config.yaml
num_hidden_layers: 11
hidden_size: 448
num_attention_heads: 5
num_key_value_heads: 5
head_dim: 64
intermediate_size: 1344
vocab_size: 8192
hidden_act: "squared_relu"
norm: "rmsnorm"
norm_place: "pre"
norm_eps: 1e-05
positions: "rope"
rope_theta: 10000.0
rope_fraction: 1.0
qk_norm: true
attn_scale: 0.133
bias: "none"
tie_word_embeddings: false
parallel_block: false
extras: ["capped logits"]
init: "uniform"
init_std_qkv: 0.0167
init_std_o: 0.0197
init_std_up: 0.0167
init_std_down: 0.0
optimizer: "adamw"
learning_rate: 0.00137
lr_mult_qkv: 0.7
lr_mult_up: 0.67
beta1: 0.95
beta2: 0.99
lr_head: 0.00423
warmup_steps: 388
schedule: "cos"
final_lr_fraction: 0.03
batch_tokens: 65536
max_seq_len: 1024
doc_mask: true
train_tokens: 417400000
max_steps: 6370
dataset: "wikipedia_en"
MLP neurons of a small language model. Each row is named by its layer, matrix (down: output weights) and neuron, and shows model dimensions 48-111. Each number is 200 + 20 x the weight over its row's rms, rounded and kept within 0 to 999.
Before each neuron's rows, "raises" lists the tokens whose logits its output raises most directly, leaving later layers aside.

raises: "is", "ind", "ud", "ire", "ura"
L7.down583,193,239,218,175,188,208,206,214,188,184,223,218,188,203,193,181,182,181,188,176,198,181,241,185,220,217,167,206,211,202,213,196,217,194,227,165,209,206,148,199,220,190,146,194,172,177,183,189,213,177,209,184,213,173,221,181,199,191,235,199,184,218,185,138

raises: "y", "a", "ies", "ation", "ed"
L7.down554,215,193,202,199,210,215,236,198,240,214,185,219,217,171,188,186,196,201,197,212,193,193,178,219,174,193,231,198,207,212,143,186,209,215,211,192,217,195,189,214,232,205,217,176,188,219,171,229,184,201,228,180,203,196,181,189,169,192,198,168,212,205,194,210

raises: ".", "]", ".\"", ".\n", ".)"
L7.down477,193,193,207,199,234,186,215,193,171,203,229,195,212,237,167,250,232,166,172,198,206,213,193,237,197,222,238,215,194,189,232,208,222,204,227,207,187,205,160,255,194,198,198,196,200,207,201,224,225,183,194,162,201,204,222,184,212,180,203,239,205,207,196,202

raises: "inn", "ities", "ance", "ake", "ph"
L3.down602,207,192,177,167,197,209,194,208,220,225,197,237,198,187,163,212,204,205,224,182,197,187,203,205,199,198,205,163,204,203,200,207,227,233,195,195,200,177,192,175,181,209,205,211,205,166,207,201,188,183,200,178,192,212,215,212,229,194,195,194,221,222,186,215

raises: "ized", "ism", "izing", "ize", "ce"
L8.down291,182,208,167,207,225,185,209,203,233,227,210,188,197,140,197,248,206,176,170,179,180,222,180,184,182,189,231,207,193,189,173,206,209,220,228,227,211,164,206,195,218,172,186,195,178,218,235,164,200,180,213,169,191,220,199,175,218,190,229,239,200,190,151,223

raises: "ment", "ted", "ered", "ments", "ency"
L5.down854,189,205,197,177,226,235,179,168,190,198,213,195,210,190,201,217,197,254,209,194,230,188,206,222,183,238,204,207,216,203,214,214,219,180,224,217,165,174,225,167,210,198,205,208,165,205,236,198,194,221,218,195,211,227,188,176,166,173,216,185,232,184,191,202

raises: "e", "a", "ted", "ter", "tt"
L8.down1253,188,199,186,220,217,201,178,201,208,185,206,193,190,213,225,197,184,202,192,190,193,215,225,209,195,219,187,199,209,235,203,194,186,201,200,208,195,236,229,185,191,178,208,162,204,206,171,220,212,205,204,182,201,200,220,174,201,216,164,229,189,175,223,194

raises: " of", "t", "b", "y", "less"
L3.down947,190,190,207,226,196,140,189,186,200,212,170,192,196,211,195,196,187,204,202,221,202,209,250,179,205,196,178,176,195,193,217,214,208,198,217,226,174,178,204,186,179,247,201,178,219,213,208,154,200,163,202,229,196,201,200,225,220,219,201,174,179,181,193,218

raises: "ening", "en", "ver", "ova", "ov"
L8.down373,247,216,202,215,200,213,185,221,224,234,210,214,198,202,188,201,226,200,195,196,205,179,188,190,216,186,197,195,195,195,200,193,238,196,190,223,224,207,223,179,187,184,188,195,168,202,169,182,220,218,171,210,202,198,232,228,200,249,216,171,193,237,197,192

raises: "ities", "om", "ly", "ility", "ished"
L8.down854,174,153,190,212,198,196,207,198,229,193,166,207,198,216,200,202,168,207,187,185,197,147,196,232,161,184,178,202,187,242,200,197,201,223,216,206,206,191,212,196,231,204,206,232,217,199,214,199,212,220,211,212,208,230,182,220,232,185,183,230,246,218,214,213

raises: "er", "el", "h", "es", "ert"
L7.down761,215,183,223,204,216,182,230,220,199,197,197,183,189,204,177,163,210,242,185,251,211,226,200,224,169,180,206,179,183,201,202,229,188,189,225,181,220,194,187,201,172,208,196,231,180,181,243,207,239,201,196,193,184,158,205,190,207,203,200,203,209,203,216,176

raises: "ear", "ew", "ric", "orth", "ational"
L5.down1281,202,197,187,212,200,228,194,206,240,187,201,250,207,164,193,184,209,193,171,218,218,180,237,211,217,213,214,194,184,209,221,191,204,188,179,185,215,216,228,178,197,172,216,227,181,199,201,225,202,263,211,229,222,188,195,222,203,238,180,174,224,229,187,212

raises: "ey", "ing", ":", "sc", " of"
L8.down197,175,174,202,212,218,191,187,216,218,208,186,182,217,199,185,176,164,238,222,214,183,221,187,206,192,212,231,180,182,161,174,184,225,176,209,202,174,169,206,228,184,231,240,191,159,188,211,195,197,208,182,158,225,238,231,190,214,192,221,203,207,184,192,193

raises: "al", "ph", "ally", "ary", "ty"
L7.down521,204,171,208,180,197,183,230,212,189,207,229,222,214,227,184,165,223,204,213,205,215,216,254,217,199,215,189,187,215,179,166,188,230,208,212,160,200,229,190,171,206,229,173,224,178,216,188,221,177,224,210,196,211,193,182,192,186,207,156,198,172,207,181,194

raises: "est", "en", "ens", "ely", "ening"
L3.down1299,218,192,187,204,208,147,169,205,189,206,213,189,211,219,216,204,243,204,212,180,186,203,219,185,198,176,207,180,182,226,214,213,219,221,222,210,220,201,223,200,200,202,215,214,194,202,191,203,165,189,172,183,199,193,186,219,227,229,190,193,164,204,210,184

raises: "ro", "is", "est", "w", "x"
L8.down1021,213,213,217,239,169,212,166,195,193,204,204,167,160,206,196,245,182,200,194,170,166,173,200,188,227,205,147,204,187,183,182,197,231,166,214,208,203,233,196,207,186,198,210,219,178,226,231,182,184,170,185,186,214,195,198,206,189,198,193,192,152,200,198,209

raises: "are", "ren", "end", "ies", "action"
L8.down537,200,227,193,203,206,177,205,197,212,161,221,176,155,183,189,238,204,188,171,178,176,225,227,234,186,195,189,211,185,224,182,209,180,189,211,211,188,218,201,203,171,191,184,209,193,138,206,196,243,173,211,191,205,168,218,183,195,195,214,219,165,208,226,223

raises: "en", "ky", "ki", "por", "son"
L8.down1088,235,218,175,170,190,206,195,184,206,192,192,183,207,203,189,202,198,162,220,236,181,199,179,136,207,205,185,190,188,204,211,174,213,208,199,195,169,232,196,198,199,164,194,210,212,215,195,193,173,205,206,219,175,193,216,223,194,203,163,193,186,200,173,202

raises: "ted", "er", "ar", "an", "aro"
L5.down1079,206,206,214,188,184,222,196,205,215,219,203,203,199,208,210,206,169,221,194,193,170,241,225,199,235,181,187,186,211,203,177,193,222,196,201,251,199,196,204,205,162,159,234,190,196,179,191,197,217,188,168,265,191,165,206,201,211,225,208,215,223,217,201,185

raises: "an", "at", "ar", "en", "al"
L8.down931,215,180,218,197,191,173,205,235,172,250,211,184,224,236,212,220,200,191,182,211,188,219,220,211,219,175,221,224,188,195,181,200,179,214,209,202,199,220,193,199,182,197,195,198,213,170,171,224,217,172,208,212,185,187,195,192,249,185,185,185,220,208,206,202

raises: "ows", "aring", "ings", "ares", "are"
L5.down453,181,168,155,201,226,184,180,226,207,200,189,179,195,170,184,193,182,181,224,216,224,193,232,192,205,174,212,230,186,177,180,173,220,214,184,228,156,198,202,207,187,225,215,209,203,172,190,202,201,186,234,208,221,179,205,170,216,188,178,195,222,208,191,176

raises: "en", "ari", "ey", "che", "eb"
L8.down865,225,189,147,207,178,192,175,209,197,216,222,176,209,186,216,197,192,186,170,175,205,208,231,172,213,205,170,193,200,217,163,209,196,197,215,230,199,231,220,162,212,217,200,235,189,198,190,198,207,208,239,179,185,175,204,206,222,219,168,205,192,216,190,201

raises: " of", "less", "oration", " pandemic", " •"
L8.down837,154,232,207,231,199,149,173,222,193,183,183,208,199,227,193,181,174,212,190,217,215,205,184,148,215,175,212,173,198,186,210,206,188,196,209,230,207,176,186,174,218,190,162,200,198,207,187,225,159,162,189,175,221,231,202,195,228,214,192,149,220,217,194,195

raises: "ered", "ially", "ely", "ering", "ious"
L7.down184,189,227,210,245,196,183,193,180,165,190,218,207,193,191,180,236,227,231,195,202,185,205,189,206,147,193,217,223,237,180,190,191,193,221,237,218,214,222,181,177,201,215,208,249,217,224,218,156,157,204,179,192,189,224,203,232,205,176,219,204,218,193,177,213

raises: "ous", "ced", "ical", "ut", "ted"
L7.down274,218,228,220,201,181,251,176,188,222,181,207,187,184,185,160,175,208,225,174,170,216,224,196,217,214,191,197,189,200,188,176,202,208,202,213,209,142,180,242,203,168,213,212,191,164,216,224,193,181,195,173,192,189,216,182,159,207,205,171,219,204,195,185,246

raises: "th", "to", "born", "va", "ace"
L7.down1122,259,175,179,173,182,236,201,172,204,202,192,216,210,200,198,189,182,179,210,198,206,215,218,204,183,222,229,188,230,187,140,187,225,176,187,178,163,220,188,184,208,219,214,197,184,192,187,216,196,214,181,194,216,171,194,195,220,197,215,187,175,227,191,220

raises: "es", " of", "e", "ale", "°"
L7.down608,216,199,202,225,183,193,227,177,197,173,173,204,173,212,178,212,182,217,195,218,236,196,219,191,164,186,201,184,194,204,201,234,198,218,229,205,224,202,159,173,203,205,166,189,203,222,207,223,209,192,225,179,223,200,221,226,174,196,212,245,216,186,200,162

raises: "in", "ner", "ination", "it", "ity"
L8.down410,225,194,169,231,218,225,177,211,247,217,233,203,219,194,223,205,175,171,197,225,199,215,188,187,194,220,254,200,206,223,194,162,241,183,226,201,173,197,204,199,211,200,220,223,225,189,177,210,196,210,204,215,218,192,208,221,199,234,176,206,201,198,195,188

raises: " which", " and", " but", "/sq", " though"
L5.down1135,198,214,210,114,164,173,194,222,167,195,214,214,262,181,205,200,236,183,232,204,218,208,162,176,197,204,195,182,220,184,199,175,227,206,183,206,202,168,215,222,221,195,218,234,211,210,225,191,196,198,221,190,185,164,171,230,168,212,191,215,168,207,215,205

raises: "erve", "age", "ify", "com", " Register"
L8.down1070,188,192,234,173,174,188,185,200,229,226,259,218,201,208,205,223,207,240,220,153,237,209,200,200,182,173,236,180,205,205,167,201,169,207,211,197,215,182,193,205,212,184,198,196,184,198,215,220,183,234,207,270,213,204,182,229,209,169,203,199,224,170,211,136

raises: " they", " he", " she", " it", " there"
L3.down450,191,164,190,192,185,215,189,211,197,192,224,210,201,171,222,214,234,185,225,196,232,194,230,195,215,209,188,180,206,237,225,208,204,229,190,164,205,232,201,189,219,216,201,195,218,200,160,190,183,186,199,213,232,187,141,214,204,177,212,198,175,227,162,199

raises: "ise", "ft", " with", "tained", "ore"
L8.down873,185,185,142,181,209,184,210,158,198,204,208,215,234,200,205,189,219,205,179,201,224,232,199,226,184,191,184,186,185,217,201,180,202,200,186,214,231,226,177,200,181,158,232,197,234,193,208,208,232,188,201,190,175,204,198,201,197,193,198,213,174,167,209,176

raises: "ual", "ually", "age", "ced", "uel"
L5.down141,212,159,232,196,236,161,197,165,228,213,172,201,194,199,230,171,193,201,219,166,184,236,198,190,180,219,237,207,169,211,188,213,184,184,177,215,192,163,163,198,173,222,220,172,200,183,198,213,190,192,224,179,168,253,216,210,194,174,208,203,248,177,214,194

raises: " consists", "This", " was", " is", "|---|---|---|---|---|---|---|\n"
L8.down784,169,214,170,214,212,196,199,180,217,176,177,191,200,192,242,192,198,210,196,213,210,227,193,193,210,182,189,221,192,201,204,182,227,200,200,211,229,222,243,194,207,221,189,198,219,193,212,181,207,207,208,239,200,193,213,215,211,191,214,170,218,221,179,211

raises: ".\n\n", ".", ",", ".\n", "\n"
L5.down391,209,180,199,199,224,180,198,212,224,198,225,209,174,208,217,223,195,200,208,218,205,198,207,209,218,213,206,176,219,203,220,219,195,211,191,183,238,128,155,230,198,207,192,237,189,223,179,225,223,192,160,208,215,218,247,191,199,189,175,186,209,206,184,202

raises: "ards", "ard", "art", "ey", "ry"
L7.down936,187,229,218,224,186,208,164,231,221,187,171,197,196,198,212,195,179,210,195,212,178,220,218,217,230,189,167,162,207,214,214,237,173,223,239,226,195,208,217,223,174,212,179,195,221,198,216,191,206,205,211,234,201,187,247,191,222,218,192,181,148,221,219,217

raises: "/sq", " Binomial", "standing", "igible", "hemat"
L8.down266,205,225,220,181,199,194,185,192,206,166,230,222,208,214,204,184,215,177,185,156,219,213,202,229,176,227,214,177,171,217,198,187,245,207,226,198,172,197,190,164,238,226,221,236,222,198,201,190,159,189,224,231,199,208,168,212,195,204,224,182,219,203,187,190

raises: "ly", "tained", "'t", "ized", "ently"
L8.down128,145,191,199,219,235,216,194,201,203,182,224,213,184,205,205,225,210,212,197,194,179,211,218,203,199,206,185,217,202,218,174,185,213,188,212,235,205,241,190,185,217,189,213,185,228,212,221,165,241,214,212,166,213,196,206,133,205,194,210,232,190,180,211,173

raises: "ings", "ing", "water", "ant", "ance"
L7.down1066,191,215,218,197,190,186,191,165,233,190,151,198,143,173,184,183,227,209,223,222,184,198,190,204,207,210,213,156,208,192,182,196,171,191,198,224,193,178,186,189,181,248,199,227,166,210,220,173,212,204,197,184,203,179,190,219,174,193,220,196,179,169,210,208

raises: "es", "ed", "hood", "el", "l"
L7.down605,223,190,210,236,225,221,188,190,191,200,212,223,210,165,190,196,196,215,205,173,230,195,176,182,184,174,207,206,214,221,187,232,180,195,240,166,211,231,193,168,187,184,195,226,220,213,212,226,220,201,215,172,198,178,219,180,198,226,196,220,194,172,178,186

raises: "tt", "ti", "gn", "ilar", "y"
L5.down551,178,258,196,200,198,215,189,215,178,183,227,212,194,201,204,240,175,232,211,214,207,244,240,215,218,209,166,159,194,199,220,233,222,180,246,209,191,222,215,175,187,184,197,149,185,249,211,218,229,214,182,211,184,196,193,190,184,211,233,158,215,171,211,183

raises: " time", " point", "ids", "gan", "ological"
L8.down803,214,244,189,167,192,192,185,196,154,172,201,209,209,181,173,225,203,211,194,185,207,150,192,188,209,214,192,190,218,204,193,213,205,208,216,207,219,209,210,204,217,180,205,170,208,233,204,199,189,238,160,229,212,194,169,181,183,195,233,176,201,197,205,233

raises: "ired", "ches", "ilities", "ween", "ots"
L8.down712,210,173,206,231,180,203,180,203,192,172,194,226,198,200,209,192,139,225,201,211,197,192,209,185,173,200,187,185,232,219,143,147,152,216,225,221,212,200,214,236,218,204,226,175,227,196,207,204,173,181,178,228,205,185,218,209,231,216,187,215,207,236,192,176

raises: "ges", "ged", "get", "g", "ging"
L3.down1025,211,209,231,187,207,213,179,190,201,198,173,181,232,222,188,211,181,215,221,209,222,226,230,179,230,187,188,228,192,203,238,217,178,198,187,237,205,231,194,234,208,173,163,203,218,203,176,194,222,225,183,208,208,196,197,207,188,197,175,195,234,232,184,181

raises: "ates", "ate", "aces", "arian", "inal"
L7.down1111,208,223,185,204,187,170,206,212,196,218,213,220,203,231,207,252,214,211,214,191,215,168,181,173,190,202,207,205,188,171,158,185,167,191,225,204,206,234,212,206,199,211,218,219,194,225,207,199,218,196,195,234,206,186,222,190,183,192,196,207,182,187,190,206

raises: "ing", "ons", "ists", "istic", "es"
L7.down1298,181,189,205,177,188,212,188,198,217,203,208,198,199,178,210,216,191,219,203,215,207,193,232,220,218,178,194,206,197,216,160,190,186,222,187,206,182,212,229,169,235,196,187,161,180,210,200,184,192,205,173,219,237,209,180,197,211,215,225,209,191,223,179,202

raises: " numerous", " many", " several", " episodes", " other"
L8.down927,199,205,193,195,176,241,240,182,185,181,205,216,169,219,175,207,156,174,197,172,175,196,199,202,224,185,234,215,191,203,229,213,200,222,187,138,214,211,234,220,203,208,163,173,230,197,174,203,202,189,199,198,189,188,196,214,167,192,213,180,166,186,204,201

raises: "n", "ner", "ky", "ron", "ry"
L7.down722,175,190,181,210,210,213,201,169,228,186,208,202,158,210,210,233,180,179,221,208,163,218,210,210,207,202,176,206,212,215,189,195,219,189,173,185,190,174,188,238,173,227,182,169,164,170,196,192,229,174,173,187,217,170,220,186,204,188,200,203,194,178,210,179

raises: "h", "b", "qu", "rd", "rist"
L3.down1182,214,176,229,247,200,181,173,199,230,180,185,197,199,189,196,172,204,210,186,179,139,172,237,187,206,238,198,185,197,205,202,186,225,197,186,229,212,178,207,195,202,212,203,177,215,206,174,194,234,228,215,218,188,186,212,205,191,187,179,202,168,237,185,185

raises: "ical", "ering", "ally", "ered", "sequ"
L7.down1281,165,222,205,211,194,141,166,189,181,185,183,202,197,206,217,244,200,197,194,207,219,221,209,158,163,193,169,200,210,172,200,209,161,202,201,191,225,181,202,180,209,202,162,197,220,201,199,139,197,233,181,207,240,173,187,179,208,188,191,205,169,211,211,226

raises: "o", "a", "he", "ha", "es"
L8.down143,197,216,205,204,210,170,190,215,175,201,223,175,220,177,184,233,211,203,217,178,190,193,207,212,225,203,216,217,180,196,205,187,189,189,214,199,201,214,186,177,213,205,173,200,199,177,185,195,204,206,196,178,168,186,239,174,236,231,215,195,202,208,190,193

raises: "ten", "ted", "ta", "to", "te"
L5.down879,170,182,191,198,212,211,213,180,238,222,174,198,207,222,182,219,176,223,167,210,168,224,220,208,180,202,204,209,221,210,183,194,181,176,169,191,199,184,232,215,186,219,230,201,184,173,199,178,214,162,218,146,190,219,193,180,201,195,208,199,198,208,229,213

raises: "ments", "ically", "ment", "ated", "ic"
L7.down368,182,197,241,205,211,249,166,191,164,214,241,212,238,176,209,211,200,212,213,179,198,198,222,215,199,194,155,211,231,190,164,179,209,215,219,227,203,252,207,170,210,215,208,173,198,223,203,217,179,207,179,187,206,169,200,206,198,176,194,135,212,210,214,171

raises: " for", " to", " in", " towards", " on"
L8.down1268,193,198,144,202,181,184,208,217,218,177,237,160,210,191,239,237,179,220,231,193,205,209,242,223,192,192,189,179,216,191,159,177,201,205,186,185,221,178,203,183,173,176,189,227,173,202,204,202,179,216,182,208,210,248,181,189,205,193,180,208,172,191,197,187

raises: "est", "ow", " sq", "th", "read"
L8.down1251,181,209,189,192,207,188,166,185,170,197,193,228,203,224,184,194,171,191,231,193,170,191,192,206,202,167,145,221,137,205,172,230,203,204,201,230,197,174,215,195,226,168,190,221,181,215,159,167,186,196,205,226,206,203,169,218,197,194,203,182,201,224,208,220

raises: "urn", "ize", "tained", "ister", "ized"
L7.down104,195,211,182,234,178,198,223,169,201,228,214,162,191,197,169,230,207,199,146,202,192,209,168,194,218,176,169,227,187,198,169,203,172,198,225,196,180,221,199,167,205,183,226,216,218,215,223,180,193,188,197,235,173,210,181,167,240,211,214,206,186,201,221,196

raises: "actions", "action", "act", "|---|---|---|---|---|---|\n", "ess"
L7.down499,212,208,204,189,165,203,187,230,207,176,211,214,172,224,211,178,207,205,173,202,179,220,188,216,179,204,207,183,214,184,178,200,177,216,162,228,213,200,176,178,221,195,178,251,213,207,249,212,172,194,196,200,206,164,203,179,205,220,207,179,218,161,196,206

raises: "|---|---|\n", "ctions", " been", "imately", "uments"
L5.down1227,207,167,234,208,177,191,161,171,191,199,173,169,199,186,189,210,200,157,206,180,197,185,186,189,199,185,199,207,212,190,203,189,203,208,206,232,219,170,180,201,180,201,202,226,230,219,196,176,176,200,229,205,209,191,191,208,189,223,184,208,212,171,187,208

raises: "ement", " Year", "ancing", "ements", "ography"
L8.down144,181,205,237,185,177,214,165,224,198,226,163,198,201,192,223,220,198,213,197,202,190,198,182,237,190,167,206,200,193,174,180,194,175,185,217,207,222,166,177,205,196,214,219,219,184,212,207,240,159,173,212,196,207,192,211,194,202,234,205,191,236,209,178,228

raises: "ated", "ating", "it", "illed", "opp"
L8.down828,193,210,212,216,208,185,169,213,178,206,208,168,210,199,197,223,188,204,210,171,207,213,191,201,165,223,235,174,247,190,183,199,181,186,202,218,228,218,190,198,206,203,220,220,221,179,184,195,166,206,186,191,219,193,213,203,191,197,187,160,196,173,194,182

raises: ")\n", ")", ")\n\n", "),", ");"
L3.down1205,208,186,206,200,208,219,175,201,191,190,223,167,224,199,210,177,209,206,173,174,244,202,148,185,212,218,180,219,194,220,182,197,219,203,201,225,220,239,201,151,210,223,223,170,209,203,220,225,218,210,163,207,176,202,177,176,192,202,217,164,232,177,176,206

raises: "ade", "ate", "ades", "ates", "ated"
L8.down339,188,218,174,180,186,179,194,219,214,189,180,178,201,172,207,195,191,205,189,208,214,215,192,219,204,226,209,224,200,217,225,218,177,214,190,186,164,214,158,184,193,194,224,165,201,220,185,171,227,216,227,203,200,190,225,205,225,195,196,223,195,200,175,190

raises: "er", "se", "th", "uring", "ri"
L5.down1006,235,182,198,189,212,204,190,243,230,215,217,246,177,190,203,181,180,173,187,213,193,206,206,199,229,183,219,190,201,209,176,149,183,183,215,214,192,200,164,184,201,213,215,219,181,193,226,188,224,217,175,236,204,188,173,208,183,206,165,188,163,212,176,195

raises: "'t", "ed", " towards", "ished", " from"
L8.down853,147,223,176,197,230,194,221,219,203,165,194,189,206,204,228,184,215,246,209,177,200,193,265,202,209,185,224,205,191,201,190,177,183,213,219,211,199,192,223,196,191,135,205,222,174,181,226,181,213,216,218,229,236,181,192,185,211,197,186,233,194,222,206,207

raises: "right", "gen", "ram", "let", "cles"
L5.down1247,194,228,205,222,188,180,188,158,185,206,182,221,170,214,175,222,173,184,214,201,204,178,173,180,207,237,226,205,184,206,206,228,191,213,182,248,237,214,179,200,186,196,210,184,188,188,204,194,199,183,178,175,211,191,183,193,201,231,224,198,186,178,210,163

raises: " one", " was", " is", " two", " has"
L7.down94,193,187,207,166,213,207,225,220,228,190,219,167,235,189,189,181,201,176,173,193,199,189,197,192,208,157,224,198,223,168,179,175,183,172,168,175,176,216,208,217,190,210,216,202,228,200,220,214,232,211,185,187,184,235,199,179,220,227,206,177,193,196,208,212

raises: "and", "che", "ft", "of", "af"
L7.down812,208,186,188,177,200,223,205,223,207,228,221,208,216,205,193,191,211,183,201,158,196,185,203,213,227,209,221,193,204,204,217,202,181,175,182,224,229,196,175,184,192,205,169,168,195,188,173,193,150,216,212,236,205,174,184,210,214,193,180,202,182,208,160,164

raises: "as", "am", "aw", "an", "ano"
L8.down1211,222,167,231,181,199,164,223,236,205,178,174,202,196,229,235,170,197,217,230,169,193,188,197,228,193,245,206,191,193,195,208,182,161,184,199,179,198,213,176,196,182,175,181,182,196,208,189,234,207,224,205,162,182,194,195,201,195,205,224,207,224,197,186,222

raises: " history", "ology", " career", " world", "ologist"
L8.down558,205,194,212,217,225,176,236,200,206,183,170,209,229,177,215,193,173,252,190,201,192,190,201,170,176,206,184,187,214,187,218,197,196,172,202,235,192,193,178,182,207,202,257,151,206,228,219,193,191,181,232,215,210,188,182,184,221,180,211,241,201,207,176,200

raises: "id", "e", "ide", "ather", "ides"
L8.down998,182,181,177,183,197,183,195,164,194,196,239,190,199,171,197,189,210,204,195,219,186,216,184,190,202,185,218,203,194,212,156,240,200,233,238,182,194,176,183,164,227,212,175,194,238,206,219,202,176,187,218,157,199,208,218,226,224,220,192,190,211,213,155,246

raises: "ial", "ody", "het", "od", "ob"
L7.down405,180,180,186,194,183,204,191,215,178,201,190,226,209,198,192,152,184,210,221,179,191,195,215,219,201,222,173,203,218,213,205,202,194,197,201,202,234,201,163,186,190,187,224,205,191,192,182,209,201,176,208,181,219,186,151,208,205,228,218,205,193,223,180,195

raises: "i", "ii", "ed", " than", "eration"
L8.down45,153,192,216,225,218,209,204,199,209,211,206,177,201,211,188,206,201,220,181,199,175,253,217,184,223,196,219,172,208,211,180,203,184,211,216,228,203,178,194,210,169,209,222,187,187,199,200,199,217,201,180,186,185,225,226,200,219,175,207,207,201,247,197,186

raises: "ens", "ulate", "rial", "ule", " course"
L5.down519,159,203,197,225,191,209,205,191,175,183,196,222,188,200,210,218,197,197,176,189,189,197,194,188,199,184,188,168,195,172,223,220,191,181,208,203,217,201,205,195,174,206,162,208,205,195,211,231,217,225,182,183,229,193,167,198,200,213,195,216,154,187,197,168

raises: "|---|---|---|---|\n", "|---|---|---|\n", "chitect", " sq", "hemat"
L8.down950,174,216,179,222,202,234,182,252,176,186,203,179,200,230,193,208,222,216,204,214,201,190,213,238,195,201,181,216,174,206,185,190,204,197,184,213,195,195,148,240,213,208,189,187,200,184,245,221,191,234,199,217,225,224,199,232,200,174,222,206,209,223,207,227

raises: " to", " than", " for", " as", " towards"
L8.down487,154,234,151,225,222,186,176,206,217,194,216,211,226,170,216,204,218,183,209,162,217,219,191,172,210,213,202,193,238,214,202,189,220,193,205,205,216,154,183,217,204,159,190,220,219,182,197,207,178,207,188,191,185,243,185,172,235,210,225,216,185,214,171,205

raises: "al", "a", "ond", "ille", "und"
L7.down733,214,225,222,199,218,220,201,227,218,240,198,229,179,230,224,176,174,215,215,180,160,206,215,219,197,226,208,226,199,178,196,197,195,162,210,173,210,200,154,179,207,162,175,205,176,208,180,187,177,215,195,186,168,222,211,216,205,228,174,186,168,197,174,167